Weights of a small GPT-style language model, trained from scratch on English Wikipedia.
Training: a variant of Muon for these matrices, 6018 steps.
MLP neurons of a small language model. Each row is named by its layer, matrix (up: input weights; down: output weights) and neuron, and shows model dimensions 112-239. Each number is 128 + 24 x the weight over its row's rms, rounded and kept within 0 to 255.
After each neuron's rows, "fires on" lists the tokens most often at its 100 highest values on Wikipedia text that the model never trained on.

L2.up536 [133  95  96 131 123 154  90 152 128 106 131 131 143 127 121 106  77 152 153 157 162 126 156  80 118 173 101 122 166 156 145 129 139 122 124 105 121 158  90 151 144 149 135 128 145  97 121  94 103 123 116 140 132 156 123 149 130  59 136  83 147 127 136 122 175 108 132 138 121 128 137 125 125 117  66 136 129 106 159 153 114 107 140  97 148  98  90 122 101  98 181 171 148 160 139 140 135 159 107 103 104 109 121 147 123 186 151 166 120 125 139 103  99 131 107 128 140 106 121  85 123 116 159 102 120 155 137 149]
L2.down536 [199 177 126 113 164 119 124  79  89 151  68 138 131 128 166 151 192 124 142 125  80 114 118 129 114 139 142 130 164 119 146 109 129 103 140 114 107  73 135 103 109 145 107 107 136 128 143 162 126 114 150 129 145 132 162 142  98 189 108 100 124 120  98 127 125 147  93  71 119 114  98 128 161 126 161 121 135 171 158 119 155  96 102 124  73 160 167 151 154 140 104 103  92 134 130 138 126  99 172 118 115 137 146  74 129 106 126 130 172 149 148 149 116 126 127 144 114 110 142 154 113 121 109 162 114 115 128 149]
fires on: "ze", " second", " Award", "ts", " lead", "ology"

L2.up933 [ 99  83 163  69 133  91 126 127 121 146 152 119 111 129 101 139 113  95 123 143 118 123 124 124  98  93 126 142 111  80 139 106 102 123 114  95 142 140 111 120  99 126 124 176 115 151 144 123 141 157 149 120 140 145 158  50 126 125 126 127 143 129  90 128 130 151 137  72  97 164 104  88  80  98 123 136  96 125 167 109 108 148 134 104 134 134 113 148 168 171 123 157 159 127 123 126 148 108  93 126 158 138 139 118 127 156 150  78 134 104 109 166  88 144 162 106 124 100 134 173 129 132 114 164 136 158 123 144]
L2.down933 [132 157  71 164 146 122  96  92 127 122 122  99 142 122 137 106 115 140 138 146 148 137 180 143 129 133 161 123 156 192 135 152 125 119 133 161 139 105 106 145  89 125 137 102 120 118 134 129 110 103  89 120 147 120  96 143 149 105 126 103 115  91 188 143 107 129 141 152 120 151 140 118 165 136 106 125  89 114 130 156 128  72 116 149 145 152 162 141 103 137 130 113 119 131 116  95 125 149 117 140 109 117 127 130 154  85 113 121 123 120 158  92 149 139 116 150 152 143 139 106 107 121 112 137  69 126 165  87]
fires on: "ith", "very", " |\n", "ote", " man", "ip"

L2.up849 [123  84 117 162  84 110 131 130 163 118 131 156 154 100  96 149  94 139 173 132 115 121 141 129  96 149  94  98 111 136 139 144 127 111 154  91  93 140 150 141 144 122 108 131 138 134 151 148 122 131 151 123  94 118 140 123 159 124 136 109 185 108 172 183 148 150 144 151 105 162 185 117 111 146  94 124 103  96 159 152  59 136 178 143 135 125 124 114 165 154 157  77 150 115 159 153 128 135 121 129 108 131 109 137  99  88 102 129  72 161 119 121 186 134 125 188 134 148 112 134 171 129 161 101 134 179 147 132]
L2.down849 [134 115 110 168  65 127 146 134 165 140 163 158 150 138 143 143 109 125 106 156 128 118 119 124 156  84 105  98 120 120 111 109 115 156 142 128 134 155 110 168 145  87 102 111  83 179 103 110 135 141 145 137 159  90 129 124 121 116 157 133 151 138 116 138 128 134 130 140  87 141 164 130 149 139 100 123  96 108 111 132 101 119 150 109 129 130  96  97 100 119 167 124 141 130 132 157 129 148 139 157  96 126 122 148 121  95 131 172  70 102 119 112 174 123 114 184 132 141 114 127 159 113 120 155 157 167 159 146]
fires on: " ", " $"

L2.up534 [128 102 102 157 118 153  87 131 109 135 131 112 156 142 148 169  79 164 117 125 121  84 142 104  99 134 121 119 126 139 127 109 104 142 168 103 119  85 136 142 103 166 137 125 132 180 128 105 127  82 136 126  98 112 139 137 159 127 155 123 116 141 110 119 127  99 121 127 156 136 143 121 141 171 117 117 102 162 136 130 128 119 138 109 146 119 140 172  95 146 102  93 131 133 149 131  87 138 120 114  92 164 108  97  89 141 158 160 120 190 130 137  79 169 169 159 147 136  92  62 129 158 130 145 159 142 124 129]
L2.down534 [180 144 101 148 172 126 100 105  92 138  91 133 158 119 143 127 107 137 134 128 126  79 125 121 191 135 155 124 154 115 137 135 100 140 148 140 120 131  85  79 129 150 125 102  97 133 126  97 155 149 130 120 150 137  98  95 131 120 123 131 116 116 113 151 149 105 201 125 146 141 130 130 135 117  92 120 125 133 109 156 118 133 137 127 142 137 132 173 133 130 179 144 154 147 131 114  97 113 124 124  96 152 128 139  97 142 141 137 135 123  95 146 143 148 104 120 146 162  66 130 164 147 109 112 107 140 143 167]
fires on: "hed", "ated", "ered", " App", "ates", "ced"

L2.up446 [ 92 119 146 168  94 148  93 144 143 137 106 137  80 125 142 109  81 160  96 189 123 143 131 101 137 134 112 117 203 138 143 138  79 140 123 141 123 106 122 142 113 142 120 167 105  70 142 134 157 145 111 155 126 110 157  69 152 104 141 164 203 109  85 132 128 160 130 124 144 109 143 104 150 106 132 152 100 190 129 157 130 113  84 166 158 152 159 129 133 136  74 132 144 118 106 114 124  91 144 104 105 116 110 115 159 119 102 148  96 158 136  79  98 162 152 131 118  86 113 125 123 107 152 125 165 109 123 144]
L2.down446 [119 144 145 146 147 110 167 103 112 109 120 120 175 140  90 127 106 159 100 131 144 122 136 134 132 119 121  96 102 100 101 140  94 130 128 141 105 161  88 182 125 163 102 119 102 131 110  72 160 125  92  87 119 110 142 150 121 122 101 123 115 118 133 116 140 107 111 145  86 102  87 147 152 136 113 116 114 109 140 134 128 175  61  90 120 165 135 119 135  90 143 126 152 104 121 154 140  81 152 132 123 117 147 135 151 134  92 140 155 166 141  99  86 129 106  98 132 159 128  89 138 165 138 165 150 168 144 133]
fires on: ",", " t"

L2.up830 [110 132 122 117  93 110 170 143 102 122 146 104 131 133 126 142 105 156  83 157 101 112 128  91 127 130 145 129 136 124 133 139 150 123 180  92 132 124 138 151 167 118 111 112 128 132 153 146 112 152 141 156 115 118 125  62 154 130 116 170 124 131 130  94 143 151 142 125 153 125  80 102 148 120 120 114  56 155 152 109 146 166 146 178 138 163 134 185 153 156 112 127 102 129 121  94 164 159 118  95 118 109 105 111 193 126 144 101 119 137 116 109 135 120  98 114 132 116 135 146 144 132 169 177 107  81 128 134]
L2.down830 [125 121 104 124 133 141 130 125 133 126 114 177  87 156 127 100 136 139 175  88 145 102  96 165 140 139 132 165 123 134 101 115 134 137 102 155 116 128  93 165 117 149 110 184 113 135 122 114 108 147 103 101 132 125 107 144 136 163 105  63 126 130 162 114  94 110 132 120 112  91 152 113 124 122 155 136 181 120 111 130 133 136 120  99 126 126 112 105 126 128 158 116 166 132  91 104 119 124 120 165 133 125 174 144  96 144 128 183 119 107 123  99  90 131 112 107 112 150 104 112 131 141  79 113 112 172 141 137]
fires on: "\n\n", " or", ",", " c", " deb"

L2.up163 [107 111 155 164 118 152 124 157 123 126 121 141 150 127 112 148 116 126 141 155 103 101 120 101 131 127 124 156 171 178 100  90  80 181 132 123 170 109  95 139 131 114 123 119 150 105 103  98 138 146 151 129 118 123 182 138 166 116  96 145 106  89 132 160 149 129 124 135 132 101 126 143 125 160 122 134 142 117 121 141  79 108 116 107 152 127 154 136 159 130 159 119 167 138 145 105 119 171 118 116 107 176 119 139 105 133 135 145 121 115 157  84 124 121 132 165 125 154 144 145  96 116 120 124 149 156  94 169]
L2.down163 [115 122 150 148  87 170 147 143 141  85 167 122 133 129 182 106  94 149 133 126 157 154 117 141 121 160 115  81  94  97  92 143  86 153 137 160 148 149 129 116 181 130 147 148 123 169 144 148 149 141 145 129 150 134 158  93 122 144 114 144 129 177 138 151 130  68  95 123 107  96 151 155 111 128 133 108 142 101 137 139 120 155 104  90 123 145  62 124 153  88 144 112 141 134 133 137 110  81 124  99 122 104 135 144 115 105 135 131 134 120  76 112 125 109 142 159 138 145 146 125 148 152 136 121 142 158 130  88]
fires on: "L", " L", "T", " ", "M", "D"

L2.up431 [139 141 151 116 141 106 140 125 151 120 135 182 132 178 116 132 124 130 126 104 147 104 142 134  82  94 121 113 102  98 111 140 100 146  93 176 133 125 185  98 115 123 129 144 119 128 101 146 153 127 106 101 136  98 127 100  95 117 182 139 186 147 151 128 144 141 107 101 137 135 126 117 111 128 104 168 117 135 143 159 157 122 127 113 109 109 136 168 120 151 142  92 148 101 118 143  97 165 124 107 158 163 121 117 158 112 144 135 146 160  76 121 131 106 148 144 128 159 110 102 131 154 178 142 145 142  98 112]
L2.down431 [128 128 122 148 121 142 111 139  91 130 119  69 141 120 120 154 143  98 114  88 112 130 192 117 105 131 105 139 100 102 113  95  95  92 114 145  88 117 138 118 104 122 110 131 115 137 104 158 107 177 153 107 127 132 140 149 104 120 135 138 132 103 113 145 135 159 102 114 126 169 153  90 104 121 125  98 139 154 103 160  94 125 121 127 134 125 157 151 140 129 172 103  73 179 151 209 121 139 146 122 101 156 126 143 141 127 107 115 122 144 144 138 144 142 107 126  81 170 124 119 104 116 119 113 142 143 138 131]
fires on: " comp", " sim", " place", " constru", " form", " Comp"

L2.up619 [ 84 128 143 148  97 139 118 154 155 173 143 101 137 129 110 117 140 152 113 120 127 109 168 131 116 110 101 169  77 168 126 127 118 142  94 121 134 160 153 155 123 130 149 150  97 112 150 153 111 116 127 120  70 141 115 103 169 128  97 122 185 121 118 166 153 123 174 143 142 161 114 103  98 144 128 106 130 106 126 120 101 133 111  98 109 109 168 141 145 163 137  97 152 147 148 158 134 129 152 144 127 153  85 128 102 126 108 101  99 137 147 151 105  73 119 136  98 165 136 146 161 109 144 103  98 133 116 142]
L2.down619 [ 93  78 138 124 141 106 148 121 102 110  85 129 143 117 160 106  90 116 133 139 155 108 129 115 131 108 131 176  81 113  78 171 111 169 143 109 150 152 150 111 136 112 116 145  94  85 120 136 123 154 107 101 126 148 129  83 176 174 150 169 156 141 146 139 114 120 117 106 126 176 108 123 165 134 148 135 116 134 138  87  92 177 139 122 140 125 140  98 138 123 150 108 129 113 129 139 159 122 160 126 138 175 131 133  89 153 167 102  90 111 132 139 150  92 126  99 121 122 105 125 103 102 133 120 130 105 131 142]
fires on: " ", " v", " b", " term", "um"

L2.up978 [133  92 142 131 131 109 147 154 137 129 119 147 112 129  99 150 114 141 135 111 148 143 130 108 142 126 140 119 167 165 157 157 128 132 119 159 125 126 117 186 124 122 141 115 145 149 150 143 131 147  82 107 132 109  95  91 101 108 158 127 149 152 134  83 103 124 139 129 120 113 152 109 139 134  79 146 156 133 128 157 147 105 134 137 161  97  97 115 120 147 127 125 159 157 114 139 132 109 102 141 168 169 104 128 109 180 102 126 138  93  99 127 147 120  86 149 136 163 113 130 146  95 157 126 136 145 137 146]
L2.down978 [120 142 138 132 124 102 116  86 123 129 125 139 120 160 155 112 135 157 106 170 137 172 130 136 111 127 108 115 134 106 146 144 122 150 170  66 135 113 159 126 110 118 149 150 142 105 127 135 134 143 130 117 124 109 122 149  85 152 103 119 157 135 163 107 107 210  74  85  70 126 133 152 120 148 147 118 108  94 148 142 133 171 138 137  90  66 176 141 165 134 148 121 108 113 127 104 128 102 138 137 156  98  94 167 133 150 131 191 133 164 182 142  81 127 145 136 149 150 121  99 136 136 148  94 111 128  84 108]
fires on: "ress", " marri", " that", "ology", " incre", "ts"

L2.up224 [114 132 117 130 107 136  86 139 116 160 124 108 128 123 132 120  96 140 100 208 161 125 142 129 192 110 125  96  92 118 163 138 113 132 161 154 127 140 124 131  95 140 114 171 148 121 141  88 130 152 119 151 160 105 135 116 117  95 132 177 140 133 127 124 168 139 136 129 161 164 141 110 144 117  97 128 109  98 144 112 101 107 153 157 141 128 131 125 126 157 157 155 148 152 157  89 115 134 162  97 117 133 139 130 136 131 122 180 117 161 117 117 114 141 111 143 113 112 167 137 130 134 120 168 125  91  84 127]
L2.down224 [122  72 158 120 127 137  89 144 130 159 130  92 139 129 121 133 117 151 142 145 120 133 173 144 166  85  97 102  99 183 112 110  96 134 161 136 129 155 137 153 112 121 113 149 127 127 134 135 116 154 126 120 133 123 137 121 178 145 157 150 111 134 151 141 132 103 157 122 133 128 163 112 160 120 118 141 106 127 153 129 120 160 116  90 121 127 191 112 139 136 130 119 128 118 110 103 106 110 130 147 101  77 157 159 151 121 114 145  99 180 121 123 127 102  86 116 117 132 158  95 102 132 139 127 150 105 135 116]
fires on: ")", ";", ","

L2.up412 [ 97  85 157 156  59 110 113 134 154 102 159 111 161  96 116  87  67 130 123 141 110 160 136 101 123 131 142 126 145 104 124 174 143 140 121 113 172 134 119 171 138 133 130 136 165 110 138 147 147 127 160 128 149 149 132 113 132 122 145 140 175  90 144 142 124 169 180 173 137 144 159 149 133 129 149 132 129 101 146 147  97 153 163 114 145 112  91 120 175 150 135 150 161 133 156 132 129 146 117  96 123 125 116 129 110 131 103 140  89 134 118 123 130 114 136 115 107 138 126 170 120 127 161  88 117 143 107 119]
L2.down412 [119 127 118 120  79 158 150 120 136 147 153 152 136 127 131 125 157 121 138 154 152  93 118 140 164 147  91 119 122 134 132 147 143 141 111 104 101 127 110 125 142 148 136 124 121 166 174 107 151 152 144 154 161 143 149  67 107 106 117 122 112 127 133 141 136 132 121 165 154 124  87 110 119 145 101 173 161 101 133 116  96 123 109  94 129 114 103 134 128  96 151 137 125 175 110 122 148 110 127 109 118 134 147 156 110 121 136 155 101  84 124 120 154 120  92  98 174 143 156 178 111 103 138 138 146 166 120 129]
fires on: " ", "F", "--"